{
  "num_key_value_heads": 1,
  "norm": "rmsnorm",
  "parallel_block": false
}
MLP neurons of a small language model. Each row is named by its layer, matrix (down: output weights) and neuron, and shows model dimensions 64-159. Each number is 128 + 32 x the weight over its row's rms, rounded and kept within 0 to 255. Numbers have three digits each. A neuron's up and down rows have the sign that makes its largest values positive.
Before each neuron's rows, "raises" lists the tokens whose logits its output raises most directly, leaving later layers aside.

raises: "ries", "ire", "vel", "vi", "ble"
L2.down198:092151109134114172094119131171158104173136146190139143161167098148136179200112140096120140126094094164159098122106118144118145094093094093091157087166154084155158169121097171169128124108156137095081115150148140124145106136138108093086109110169085128086185107107092185196130068126097049202

raises: "ner", "ception", "list", "ning", "tel"
L3.down309:128134156095103130134173106092140128102070095133175137170122114118168148102109131102107153097192155142096089061111124092097130143154164174083115105116151114119145176147136113157071129076100116181075158104126066132100149137140214117054102158140161112082091084063090131169195155120121040146

raises: "lia", "ency", "cular", "avi", "mor"
L3.down226:122136123117104079107117161102097201104127131198135118161117138127147090146108120136065172138166161138194167179151190131073167144149179100139116143131101104094115133120160088143128129168124136166152169124124148147105137094108122160145123125131106070090145175049124174092150163117115170162

raises: " relegation", " playoff", " league", " teams", " qualifying"
L2.down15:096157174112170133116149129153128093084130148139122133124191055080113080173088211117086178147082181143139126124169109092148099140166096122206132185077106104124116133135149062115136170122175091146158146110155195124160115175123163114113066127124109087177107112099105125172101067145119154160

raises: "ate", "ates", "ated", "ator", "ctor"
L2.down206:091134065102152166147116139107115092136062132105140154132155144116131099096126110152143093164117071133153117130142163092121155137109140088168145142096114166032062163084077113135097142145059153153118167126123143139127139112106088097111154087110183153087152145187056180109108137075081116129

raises: "rd", "ram", "rt", "rey", "ng"
L2.down173:106155197102127119103140089109113124094160105104103128110087133121143124106105059075091128166137137112109122125134149140214136101091078130113157109169172119150152121133159037116144147070042096146137126093152189167133118187142168134149070141120054140173148153137129113121148097098153144072

raises: "ant", "art", "ency", "ance", "istic"
L2.down335:122141152134088173118135127129137139114147065147202120117140085177120158152151109107203144106160102139137137114103127093133125070168160104166024198150107131084101116156061114110120153155187153141133097122105108076101100155137108147126107142159111078137138095090104149111185148089115166111

raises: "ing", "ed", "ance", "hap", "ement"
L2.down158:155071123185137117126129106193115114148162077201088150075131094119119112139171131160185083099110085108112140126130159126100075107084080101165139170173184209124136158173149124076074095162094107165136103143142177064125110138127168116084161077123143132096172132074145110091101161151147111092

raises: "ing", "ian", "io", "i", "o"
L3.down245:126045076144102170134150100105106166129133128151145185147188098125122119126113142149132152079139107100137137096111183123100098142104074207112077097112111187148158102145150103076138114184168102209152173127150114103116176107146110087172147075146095118141119148043113135166133169082128109142